MLP neurons of a small language model. Each row is named by its layer, matrix (gate and up: input weights; down: output weights) and neuron, and shows model dimensions 96-159. Each number is 50 + 12 x the weight over its row's rms, rounded and kept within 0 to 99. A neuron's up and down rows have the sign that makes its largest values positive.
After each neuron's rows, "fires before" lists the tokens most often just after its 100 highest values on Wikipedia text that the model never trained on; "fires on" lists the tokens most often at its 100 highest values on Wikipedia text that the model never trained on.

L4.gate133:56 30 51 45 24 50 43 56 57 30 12 56 33 41 46 49 46 51 58 45 38 57 44 57 31 70 44 59 46 56 48 64 53 66 67 57 37 44 50 48 38 72 57 45 74 55 52 58 52 60 49 52 46 56 41 46 61 53 57 49 45 65 53 53
L4.up133:78 47 40 62 53 48 56 47 55 50 59 29 53 53 46 57 47 37 69 53 58 59 26 30 34 55 65 59 68 47 53 42 40 50 51 53 57 51 42 60 49 39 52 72 54 31 36 53 56 46 67 43 57 65 57 44 55 41 64 60 45 29 30 47
L4.down133:40 61 68 32 51 48 54 33 39 66 46 35 41 53 64 42 36 57 59 38 46 60 32 49 37 47 38 56 61 59 43 59 42 53 61 58 50 58 32 58 42 69 60 61 68 58 28 50 40 68 60 68 56 57 44 53 53 42 60 53 35 37 43 47
fires before: "6", "2", "9", "present"
fires on: "–", "9", "1", "0", " "

L5.gate300:43 68 70 48 33 50 62 70 28 53 39 66 51 45 48 47 38 61 40 57 37 53 32 50 47 57 41 63 43 64 39 46 70 40 33 42 63 56 41 52 61 73 44 54 60 66 59 51 46 51 41 63 58 39 44 61 50 50 41 57 40 32 56 34
L5.up300:64 44 60 41 52 50 56 31 74 46 54 68 52 39 54 40 54 47 48 48 42 39 59 46 43 70 40 47 37 30 40 62 46 56 47 67 37 41 58 71 55 41 59 52 65 59 62 42 35 53 78 46 68 44 58 53 49 73 67 59 48 36 47 76
L5.down300:67 44 71 60 69 49 35 47 50 54 43 46 45 17 54 57 48 55 37 46 47 55 57 45 36 51 45 39 62 57 41 47 52 40 48 43 56 45 84 54 74 50 68 58 70 53 47 53 55 38 56 56 52 58 51 44 53 43 42 53 59 19 38 73
fires before: "\n", " |", "y"
fires on: "H", ")", "\n"

L8.gate7:47 52 62 53 60 73 49 62 52 50 33 67 31 76 41 64 52 47 42 55 40 55 49 46 39 74 53 33 50 14 44 54 50 46 50 46 45 41 57 31 47 32 67 38 52 58 43 39 42 89 56 41 60 56 52 55 60 51 34 24 47 44 48 47
L8.up7:55 32 49 37 38 74 66 57 41 51 42 71 58 52 36 34 47 63 61 41 43 52 42 34 39 60 49 27 42 43 47 53 60 58 38 44 72 64 69 39 33 61 48 53 44 31 48 71 51 79 46 32 42 38 53 57 48 55 55 33 42 46 44 60
L8.down7:62 51 61 36 60 49 37 31 62 68 38 49 46 56 67 46 65 53 57 31 54 41 63 27 52 75 45 45 38 25 35 71 58 42 48 66 56 56 46 43 56 48 37 40 68 42 49 51 45 47 64 34 66 34 55 40 56 43 53 41 24 70 33 58
fires before: "\n"
fires on: " =", "\n", " ===", " ====", "==="

L4.gate468:62 59 35 51 47 50 42 58 40 24 43 38 35 65 53 18 43 58 60 51 67 58 57 41 44 39 49 75 33 71 35 43 56 46 51 57 47 40 49 51 67 62 62 41 58 61 46 46 52 66 63 66 58 44 49 53 48 32 73 27 41 67 68 55
L4.up468:68 52 28 57 59 64 62 47 26 56 41 58 57 49 35 34 31 49 27 62 55 22 60 50 38 52 55 41 44 69 67 40 50 48 78 42 38 59 55 77 46 55 38 58 53 49 70 35 63 64 60 61 70 59 53 71 53 43 47 73 53 58 66 65
L4.down468:60 54 49 41 68 42 51 47 36 53 48 49 63 59 38 51 44 41 54 28 64 36 47 46 32 45 63 73 48 59 67 45 57 63 71 39 36 48 49 72 50 63 61 64 81 46 56 72 55 69 74 47 75 47 41 45 50 57 46 48 50 44 53 41
fires before: " |"
fires on: ")", "a", "ood", "ab"

L3.gate298:43 45 48 43 58 43 33 65 63 45 42 62 63 48 35 64 52 20 36 57 53 50 36 74 35 43 40 43 40 67 60 52 65 69 49 58 28 63 45 36 63 52 44 52 50 74 55 60 42 49 46 67 40 36 62 55 50 53 78 23 52 48 51 55
L3.up298:51 46 48 54 51 46 60 55 59 42 69 53 44 56 51 61 55 37 36 54 65 51 33 69 36 81 41 46 58 44 56 55 40 63 47 74 75 58 62 66 52 58 73 61 53 48 56 55 60 46 72 64 50 53 47 47 53 54 40 51 45 73 57 49
L3.down298:57 41 74 36 51 37 35 55 50 28 26 39 64 36 41 51 34 43 66 44 47 59 61 57 75 17 30 46 62 73 60 39 34 47 40 34 44 38 67 46 42 54 27 50 15 58 35 68 57 71 50 60 44 28 55 62 56 48 52 60 45 58 43 22
fires before: "1", "2"
fires on: " ", "1", "0", "oor"

L8.gate71:56 58 29 52 48 37 58 63 64 46 68 78 72 72 52 71 46 41 46 42 44 29 57 48 55 47 62 38 52 33 62 44 64 55 50 32 51 49 48 14 59 53 26 41 54 55 53 60 38 48 28 50 56 41 61 59 36 53 41 62 57 55 55 56
L8.up71:54 60 56 69 57 55 47 43 47 49 48 24 57 33 37 68 60 30 48 46 60 48 54 60 61 49 39 48 53 83 50 57 51 53 58 48 44 39 38 60 63 44 62 41 24 33 48 38 67 60 79 45 46 37 47 71 55 52 31 45 56 37 57 44
L8.down71:71 34 42 42 42 42 74 43 57 50 33 38 56 53 52 66 64 31 58 56 69 46 41 46 66 54 49 42 38 65 53 45 40 62 29 25 54 32 47 45 49 59 56 36 59 47 50 69 55 34 50 55 41 43 52 56 40 44 33 54 64 81 52 42
fires before: "0", "1", "2"
fires on: "0", "2"

L5.gate82:61 52 30 46 45 07 63 63 56 56 60 54 70 51 60 40 69 27 40 52 41 54 68 31 31 52 63 62 50 50 49 42 62 42 57 37 70 62 43 46 37 62 49 58 43 49 38 55 53 47 57 50 49 49 62 54 55 58 44 72 50 48 42 37
L5.up82:69 37 50 47 47 35 73 41 60 46 61 50 59 53 59 52 26 60 31 40 29 61 62 62 60 58 76 53 45 56 68 51 70 28 34 55 56 53 56 34 33 50 75 30 55 49 39 42 48 69 63 40 65 52 49 33 74 44 58 72 21 62 54 40
L5.down82:71 46 35 43 51 34 61 49 52 42 57 57 57 22 40 42 57 55 59 29 52 46 75 42 66 57 60 32 62 49 34 69 53 47 72 57 40 45 52 39 45 67 30 45 63 49 62 39 61 39 42 47 25 36 37 47 62 54 41 69 31 46 31 54
fires before: "–", ":", "\n", " season", " |"
fires on: "9", "8", "5", "3", "4", "6"

L8.gate336:35 46 53 45 46 47 45 59 49 63 35 50 38 65 31 65 67 50 34 77 40 48 46 46 42 58 47 68 52 26 55 39 47 61 66 50 51 50 69 45 50 41 31 33 52 59 46 63 57 55 50 61 66 50 76 67 51 61 31 49 47 36 46 48
L8.up336:27 63 66 48 49 44 32 36 65 45 37 53 49 53 63 58 52 55 39 57 36 58 34 53 51 81 40 49 58 41 43 41 52 53 67 57 55 62 71 33 53 43 61 53 52 54 54 55 47 43 38 51 61 41 50 42 67 62 35 31 24 36 49 46
L8.down336:41 55 67 44 66 32 46 49 66 43 38 62 28 53 63 60 54 26 42 45 43 45 33 50 66 59 23 55 58 35 62 51 70 49 62 59 51 73 50 45 43 58 36 53 64 42 67 65 35 40 61 53 50 49 47 53 52 64 56 29 43 63 58 57
fires before: "\n", " "
fires on: " |"

L2.gate322:57 57 54 62 49 54 50 31 54 51 38 72 53 67 70 56 60 24 55 21 45 61 54 67 40 51 43 56 36 45 53 50 66 66 44 41 62 45 50 61 60 72 83 62 53 52 51 56 56 45 41 35 36 36 42 59 59 63 51 51 42 54 62 41
L2.up322:44 61 41 61 56 31 49 43 34 56 75 64 54 60 63 52 42 54 67 34 30 36 62 53 38 54 62 55 55 55 59 58 52 51 52 52 62 52 42 51 72 57 59 44 66 57 68 53 30 53 34 55 60 39 48 50 69 58 51 54 48 25 57 34
L2.down322:51 56 56 55 49 46 53 37 55 37 60 64 53 46 54 50 59 45 32 42 49 53 56 63 50 57 47 59 43 50 29 66 47 43 49 36 49 45 53 54 54 52 65 66 66 52 39 71 52 42 34 45 36 30 28 45 72 49 36 50 30 62 15 45
fires before: "\n", " The", " He", " It", " In"
fires on: ".", ").", "\"."

L5.gate257:42 46 50 56 65 57 56 56 53 47 48 66 53 44 31 84 49 47 44 33 50 34 55 65 36 37 51 62 50 35 64 54 63 61 58 56 50 62 57 56 52 66 88 66 55 68 55 50 43 30 40 51 57 51 61 44 67 45 39 56 53 56 59 44
L5.up257:20 53 30 57 58 66 52 45 32 54 50 55 42 59 45 58 43 59 54 39 44 38 58 73 57 53 57 73 53 66 37 55 58 49 40 28 49 38 54 48 39 56 42 41 58 43 40 54 60 53 54 41 50 44 36 53 71 58 38 39 45 30 57 51
L5.down257:61 63 50 62 74 51 47 68 54 31 63 42 35 49 42 51 50 65 50 36 56 36 32 62 54 54 51 67 58 37 42 71 56 48 47 47 56 39 48 56 47 67 40 60 40 52 59 74 43 47 56 64 46 32 44 48 45 58 50 48 55 46 38 44
fires before: "\n", " He", " In", " She", "m", " Her"
fires on: ".", " g", " over"

L5.gate130:57 43 32 48 58 49 52 35 49 34 54 75 82 55 32 60 58 51 64 42 46 39 43 53 52 46 45 63 29 56 39 35 41 70 64 48 40 64 55 51 75 58 42 47 59 57 27 35 35 57 29 54 40 43 50 62 60 42 24 61 50 45 24 11
L5.up130:62 47 30 42 45 38 62 23 45 29 59 55 54 62 34 49 53 58 75 53 40 47 54 40 59 70 47 57 42 63 33 35 57 62 61 41 43 66 65 49 48 66 55 52 37 53 46 46 56 38 37 40 43 40 43 51 48 54 49 56 57 53 58 49
L5.down130:46 52 28 56 53 52 39 55 67 31 56 49 52 70 52 64 50 40 49 47 37 35 62 67 64 60 24 65 36 40 48 68 47 44 63 56 46 43 66 44 44 33 71 77 39 33 67 80 55 49 55 43 44 54 61 40 44 56 65 62 53 41 53 60
fires before: " |", ",", ".", "0", "4"
fires on: "7", "6", "9", " six"

L4.gate332:52 58 62 59 50 33 52 40 58 45 66 69 34 60 57 34 76 54 36 62 66 50 31 62 54 44 45 35 60 75 53 57 63 66 55 65 74 62 50 50 65 55 30 66 39 43 42 57 57 44 63 47 53 32 57 51 41 44 38 45 63 47 53 24
L4.up332:41 40 41 54 63 43 53 56 50 42 38 55 43 63 43 58 44 42 45 30 58 45 57 63 25 58 24 60 53 56 51 41 78 52 70 58 65 70 59 46 66 84 44 50 68 73 47 59 44 47 56 43 49 24 53 62 59 43 50 63 44 69 42 29
L4.down332:41 34 35 50 34 54 68 26 71 27 60 44 47 44 49 50 67 40 53 40 31 50 30 64 44 51 48 42 46 67 32 57 60 58 41 33 43 37 42 44 38 59 44 51 47 58 47 64 76 99 17 63 53 52 49 45 61 43 30 53 48 33 45 22
fires before: "0", "1", "th", "l"
fires on: "2", "ear", "if", "3", "1", "0"

L4.gate193:59 27 47 49 52 67 56 69 38 41 37 61 43 67 59 60 50 51 47 56 13 61 40 88 55 46 58 34 40 43 25 35 33 36 47 50 60 45 50 31 46 68 18 72 44 68 52 52 76 52 53 36 42 54 56 61 65 51 52 53 52 68 58 34
L4.up193:78 55 69 63 30 29 47 67 52 56 57 40 58 35 45 61 46 49 56 32 41 33 58 55 28 56 55 52 40 42 50 25 31 49 69 76 53 45 60 50 50 54 52 48 50 46 51 16 49 60 71 49 56 74 31 57 43 45 55 60 47 37 58 50
L4.down193:56 36 41 37 60 43 51 48 47 48 45 50 63 71 50 46 17 32 32 58 45 63 65 40 46 54 55 50 60 69 46 43 34 56 76 53 64 57 61 55 38 48 40 47 33 49 22 63 32 49 51 59 52 71 42 56 44 54 50 33 53 54 46 46
fires before: "1", "9", "2", " the"
fires on: " ", "1", "c", " of"

L3.gate138:52 58 19 43 51 77 29 54 38 70 51 66 70 47 44 32 63 60 58 52 40 52 32 50 47 52 40 62 31 67 44 86 48 49 53 59 66 65 56 45 76 41 61 51 42 52 46 67 37 48 51 53 62 53 50 40 53 33 56 50 34 56 55 53
L3.up138:59 72 51 51 49 49 68 48 37 67 42 50 34 43 54 44 62 65 50 59 43 56 48 27 30 43 50 65 44 48 49 42 64 56 53 65 41 64 45 60 67 44 68 69 40 55 35 60 53 54 67 47 53 50 62 55 51 63 57 40 48 79 43 43
L3.down138:28 42 58 64 54 57 50 59 59 60 59 43 37 59 61 34 77 38 43 33 48 62 36 61 39 49 69 45 53 45 72 71 58 44 49 80 36 33 55 43 46 49 54 38 43 57 51 90 58 62 41 62 79 30 65 59 51 42 57 32 43 62 51 41
fires before: "\n", " ", " L", " G"
fires on: " |", "ither"

L3.gate407:34 31 46 68 43 56 69 42 30 67 50 60 41 62 74 36 60 50 64 55 65 37 51 48 19 52 40 65 57 62 67 52 55 30 36 66 45 35 48 60 73 62 64 55 52 52 47 72 53 46 46 46 57 34 49 61 54 52 60 51 27 41 34 56
L3.up407:39 47 40 58 48 47 63 53 40 54 53 72 49 86 46 61 68 59 64 63 54 40 48 51 63 50 76 64 61 65 38 79 44 22 48 45 50 49 59 76 47 58 52 54 37 53 41 60 39 56 54 38 51 37 61 46 49 59 69 47 39 43 33 52
L3.down407:50 61 62 60 54 40 62 56 39 48 51 55 48 45 55 65 59 34 42 54 51 52 59 65 43 55 65 52 42 52 51 75 51 43 36 58 58 58 60 52 49 43 61 41 41 41 43 81 64 37 40 42 55 47 66 34 54 51 41 52 40 62 13 42
fires before: "\n", " He", " The", " In"
fires on: ".", ")."

L4.gate122:37 57 46 77 47 60 48 65 45 47 33 67 39 68 33 47 49 54 62 50 44 38 39 40 45 54 67 80 48 40 55 36 73 45 53 56 41 58 79 49 44 48 47 69 62 35 61 47 32 44 38 48 62 46 52 16 48 71 39 65 44 50 48 40
L4.up122:54 34 50 59 58 63 43 38 65 54 43 66 35 83 35 51 63 73 48 44 35 52 41 49 38 43 57 64 49 33 48 30 47 41 54 74 41 50 57 42 54 46 49 53 62 39 34 51 50 48 52 52 35 45 49 36 59 60 50 67 48 34 34 56
L4.down122:37 66 42 42 60 64 63 61 67 46 62 73 35 72 49 41 37 60 59 40 46 48 47 53 27 73 45 41 49 28 56 54 42 42 73 52 58 68 41 41 56 57 38 64 55 58 52 39 49 61 55 56 36 46 55 38 60 41 62 43 53 35 51 59
fires before: "\n", "-", "9", "2", "0"
fires on: "\n", "1", ")", "0", " signed"

L5.gate487:38 59 51 44 49 52 36 57 75 69 61 75 42 41 41 53 56 32 50 31 60 59 57 38 51 59 50 61 44 42 43 80 64 67 26 67 39 64 59 49 59 34 50 72 34 51 70 59 46 66 68 52 63 46 40 26 49 50 31 52 30 48 54 51
L5.up487:51 39 54 54 55 46 61 44 49 50 44 70 51 55 53 48 44 51 47 56 45 63 50 46 55 32 57 22 58 44 68 33 39 42 56 65 42 52 59 80 66 52 49 56 71 34 43 54 46 47 55 34 39 48 38 53 39 54 44 42 68 47 36 39
L5.down487:65 35 54 46 51 58 36 57 48 62 45 62 45 55 44 43 43 52 62 64 47 47 53 47 56 68 42 64 54 46 55 29 55 49 43 39 59 60 62 43 34 64 35 43 63 40 30 58 59 62 51 45 51 52 43 61 49 48 53 64 56 72 45 36
fires before: " |", "0", "1", ","
fires on: "0", "2", "3", "4", "9"

L5.gate499:41 49 33 48 63 30 45 46 46 58 51 48 35 63 34 33 46 60 42 55 74 52 46 58 48 46 35 34 71 70 62 40 39 67 51 49 43 56 80 31 47 35 48 27 70 33 68 53 41 39 19 69 72 43 75 50 49 51 32 57 43 70 42 49
L5.up499:55 50 45 47 60 48 45 44 36 82 58 41 68 54 45 44 43 63 58 55 51 53 41 43 59 37 51 47 43 66 47 48 36 76 39 54 55 53 49 62 48 49 50 50 71 76 57 35 42 52 24 09 67 34 71 43 39 54 36 49 55 61 59 35
L5.down499:56 48 29 37 49 58 43 55 33 67 65 48 50 59 58 45 52 35 36 49 58 69 32 47 39 57 27 58 62 68 47 46 49 72 24 22 32 55 47 48 39 59 39 44 32 45 40 69 37 65 41 55 54 59 65 51 49 43 51 37 50 57 56 76
fires before: " ", " the"
fires on: ",", " until", " since", "ince", " –", " in"

L8.gate203:40 37 46 75 65 59 45 54 62 40 65 55 37 37 48 63 58 58 54 54 62 44 34 54 78 59 41 47 53 44 40 66 59 51 46 62 46 52 42 39 43 32 51 67 27 52 51 54 45 43 59 70 65 39 54 57 71 62 34 33 34 59 46 61
L8.up203:58 45 73 53 45 47 43 54 31 43 63 38 54 30 43 63 56 67 45 45 34 40 52 46 46 62 39 45 72 47 48 43 37 51 61 57 52 43 56 40 28 30 59 54 45 39 39 54 35 37 56 59 65 41 64 60 55 70 34 18 33 53 38 53
L8.down203:38 46 58 69 41 45 59 43 50 42 49 38 54 59 43 43 61 35 42 55 46 61 54 45 31 36 34 41 43 40 70 32 65 47 65 85 37 39 50 44 26 49 49 61 52 42 62 75 48 57 54 32 36 49 39 47 32 70 26 37 49 53 48 62
fires before: "\n", " "
fires on: " |"

L5.gate135:74 62 31 42 50 55 55 60 62 58 67 56 66 53 60 38 46 40 60 57 56 49 37 50 57 52 66 37 58 48 56 66 59 59 46 62 58 45 36 48 45 35 46 56 36 55 54 56 36 46 55 61 60 46 49 50 41 57 32 56 47 49 54 50
L5.up135:61 58 61 45 28 61 45 61 23 55 59 55 51 59 38 69 54 52 43 52 72 64 56 38 56 51 49 44 29 77 50 53 63 66 61 57 42 56 45 48 55 52 34 45 39 58 51 56 58 56 49 51 72 70 43 29 38 55 54 63 64 34 73 57
L5.down135:57 54 50 55 67 44 50 54 52 67 65 38 36 29 53 47 61 40 46 49 72 46 49 39 39 44 38 46 47 55 67 43 45 51 53 47 50 43 47 64 67 55 56 34 66 45 58 80 42 51 56 41 63 59 33 15 60 50 42 54 51 22 57 58
fires before: " |"
fires on: ")"

L10.gate85:49 71 44 67 72 65 48 50 79 59 60 52 28 33 33 42 53 48 57 34 56 62 41 51 62 46 64 59 69 52 41 62 61 57 48 62 43 66 68 66 66 50 59 54 44 64 42 50 76 59 45 66 55 47 39 52 61 62 19 63 39 46 42 43
L10.up85:54 42 31 58 39 52 53 28 41 47 45 76 53 49 63 60 45 63 63 46 37 44 58 49 31 41 41 73 33 62 33 49 58 46 47 42 61 40 52 61 72 38 45 49 44 56 53 51 34 51 53 11 38 50 40 50 44 40 48 61 67 43 54 33
L10.down85:37 57 45 41 39 56 54 29 49 65 53 52 38 41 52 50 76 43 70 37 58 39 46 59 55 45 42 54 35 66 48 36 40 38 27 61 58 36 49 56 67 34 62 34 62 49 62 65 65 40 38 46 70 40 45 42 60 62 45 56 52 43 52 38
fires before: "\n"
fires on: "==", " ==", "===", " named"

L8.gate504:49 38 32 46 51 28 37 39 48 37 58 66 62 47 58 34 62 36 59 54 57 59 37 49 42 45 51 64 20 60 36 45 35 62 69 52 47 41 59 70 53 40 31 58 58 42 43 52 58 60 44 51 51 35 71 53 53 55 49 72 37 66 37 38
L8.up504:26 32 33 78 50 51 39 48 22 65 37 37 53 52 64 44 48 48 42 41 56 49 48 24 42 47 56 54 54 55 40 09 41 53 35 49 47 70 37 50 35 46 41 41 60 38 61 46 48 38 74 41 61 67 50 48 44 43 46 46 61 51 45 42
L8.down504:41 72 29 12 72 62 64 61 35 28 59 46 59 60 63 46 28 60 47 54 51 39 58 54 57 55 41 48 51 51 47 58 67 51 54 51 49 42 40 47 69 61 53 42 51 48 56 56 32 52 29 55 71 49 43 50 38 49 39 66 38 54 38 43
fires before: " ", " the", " in", " to"
fires on: " until", " After", " since", "ince", " of", " By"

L3.gate114:50 57 61 60 61 59 58 62 54 65 53 58 37 41 46 55 70 57 67 25 46 50 49 57 45 27 43 63 57 61 63 59 55 40 56 60 77 65 66 39 62 30 39 61 47 46 30 57 31 41 60 43 61 48 34 57 45 52 44 34 28 44 52 50
L3.up114:27 58 51 54 44 51 42 65 86 56 64 65 49 37 73 48 50 29 59 58 32 58 57 58 66 43 32 38 48 69 44 76 69 58 60 57 65 57 37 42 49 58 60 81 48 50 61 52 23 37 63 55 63 36 43 40 56 56 37 47 46 39 58 52
L3.down114:32 60 46 68 57 47 56 53 50 49 51 49 45 52 50 52 83 23 37 57 62 36 40 37 33 50 44 33 30 44 59 51 56 75 64 81 46 41 51 25 34 45 59 74 42 44 58 92 45 49 61 60 84 41 42 41 52 48 46 32 55 62 65 53
fires before: " ", "\n", " M"
fires on: " |", ";"

L3.gate504:52 33 60 63 30 38 69 59 58 39 47 58 41 41 48 50 47 52 42 69 45 44 54 55 48 53 38 41 35 41 66 25 46 55 47 63 60 48 57 34 34 52 85 35 38 40 74 47 42 53 51 44 74 41 41 44 47 68 33 65 47 27 46 39
L3.up504:56 55 49 69 13 51 31 56 39 45 46 61 30 49 50 64 52 24 78 48 45 39 61 56 50 51 51 44 56 52 70 68 65 46 43 42 40 64 43 37 53 50 41 64 54 43 62 40 44 30 49 57 40 53 36 39 51 34 48 62 64 58 46 27
L3.down504:41 63 41 42 32 43 39 67 41 46 36 60 49 46 46 57 49 29 59 57 57 51 55 62 47 40 51 62 66 59 33 49 49 38 64 49 50 26 28 27 28 57 74 45 49 38 61 44 56 55 53 43 48 37 62 51 58 45 21 45 52 44 45 36
fires before: "-", "one", "gy", "all", "\n"
fires on: "\n", "r", "end", "st", "l", "1"

L5.gate400:51 69 69 47 63 49 55 56 40 53 30 50 51 50 37 52 63 77 44 41 36 55 37 37 48 46 54 74 40 36 35 60 75 57 34 64 65 55 70 48 31 52 67 61 40 57 49 51 56 53 53 60 50 42 52 56 45 69 38 53 23 46 46 35
L5.up400:44 62 52 59 30 65 63 56 49 47 36 68 50 40 47 63 63 37 47 33 57 49 58 24 36 49 46 26 53 56 52 54 61 44 40 52 35 30 50 55 58 66 41 63 36 56 35 58 58 51 61 56 40 55 49 44 54 58 57 47 35 23 49 73
L5.down400:49 58 65 43 82 44 55 39 56 48 46 44 29 40 69 59 51 50 46 46 50 34 57 50 54 60 53 60 54 47 74 34 55 33 54 63 58 39 37 53 31 51 42 57 52 43 65 61 58 38 44 37 46 40 64 60 45 65 38 49 58 43 37 55
fires before: "\n"
fires on: "===", " ===", "==", " ===="

L4.gate384:39 47 49 62 34 67 46 47 54 31 60 52 40 72 50 63 62 58 46 31 57 48 53 62 32 44 34 50 44 45 57 39 31 56 23 50 48 57 54 54 65 45 51 33 79 45 53 56 82 56 37 61 55 50 49 67 50 60 47 33 65 48 41 16
L4.up384:43 68 61 38 56 79 67 62 61 60 47 62 38 41 44 41 56 48 60 51 56 77 58 47 26 47 23 41 61 75 57 36 49 50 55 81 56 62 53 50 48 55 62 44 35 38 53 67 71 49 50 59 57 62 56 31 69 58 51 25 39 33 47 62
L4.down384:34 47 63 49 56 42 38 57 42 49 44 64 52 46 44 57 60 41 50 53 40 58 39 54 39 50 42 60 49 43 42 56 44 61 36 65 65 67 46 57 41 42 49 44 63 37 60 38 44 36 37 44 53 37 42 50 48 64 41 46 25 44 56 38
fires before: "\n", "In", "==", "===", "B", "The"
fires on: "\n", "D"

L5.gate377:50 52 42 29 48 43 42 46 63 78 56 50 49 58 71 40 56 53 75 46 44 61 31 83 16 58 43 50 45 70 53 44 45 47 47 70 56 56 60 63 28 42 78 48 59 65 49 60 53 39 29 35 51 40 44 40 55 65 36 50 53 59 27 52
L5.up377:33 36 50 62 62 53 53 61 73 42 74 58 55 50 57 53 47 56 50 51 46 51 38 71 35 40 34 46 45 54 33 58 62 59 57 48 40 58 54 42 51 78 60 47 50 48 76 53 46 41 34 40 42 46 38 58 52 66 49 37 47 42 44 33
L5.down377:47 33 49 68 62 47 49 48 56 58 57 52 47 77 58 65 68 64 40 49 39 48 32 57 35 42 30 43 44 59 23 42 56 42 45 58 54 53 68 60 27 57 80 51 44 62 63 51 78 53 37 45 50 45 53 49 59 53 63 47 59 63 54 64
fires before: "\n", "=="
fires on: "\n", "."

L4.gate177:59 45 67 48 51 34 63 38 71 60 42 48 31 41 63 50 39 37 56 37 28 65 45 38 54 63 57 39 69 55 44 72 62 61 44 42 54 72 39 66 55 81 46 58 47 38 55 56 37 43 43 55 59 59 51 60 50 55 48 46 37 40 41 41
L4.up177:45 46 64 49 61 59 39 40 73 35 59 54 57 52 32 43 55 49 46 68 48 57 76 73 27 55 51 64 50 46 56 43 63 38 53 45 55 75 44 45 52 44 42 43 51 32 42 33 66 46 71 56 53 66 43 80 77 61 43 29 41 49 68 47
L4.down177:43 73 68 58 52 35 55 53 52 60 41 50 44 47 47 55 52 48 51 31 41 81 41 34 51 56 42 41 35 35 28 53 57 45 49 51 69 51 40 34 40 37 37 50 55 57 45 33 42 49 32 64 72 41 34 33 35 50 50 63 44 51 47 39
fires before: "\n"
fires on: "==", " =="

L8.gate242:43 38 57 46 38 54 54 45 62 54 61 32 40 58 55 39 63 67 50 78 51 46 26 42 62 60 66 59 45 44 34 52 52 57 45 65 59 60 61 52 56 46 43 75 58 45 49 57 58 61 39 48 80 47 63 51 64 42 55 68 48 51 32 41
L8.up242:49 49 43 51 42 41 49 50 67 45 67 21 39 48 62 38 51 36 66 66 53 60 40 56 51 56 63 58 51 37 52 42 62 66 55 55 51 49 44 40 45 55 38 76 62 45 34 52 66 48 52 58 48 55 57 51 76 45 62 43 56 62 47 38
L8.down242:56 52 66 54 47 47 37 44 57 53 59 42 29 37 33 48 43 26 41 32 41 58 63 78 27 51 38 56 30 46 76 42 59 70 56 63 43 67 31 31 36 39 35 61 55 37 35 51 34 50 44 54 37 39 43 52 57 43 71 49 62 77 45 38
fires before: " ", " ("
fires on: " |", "-", " /"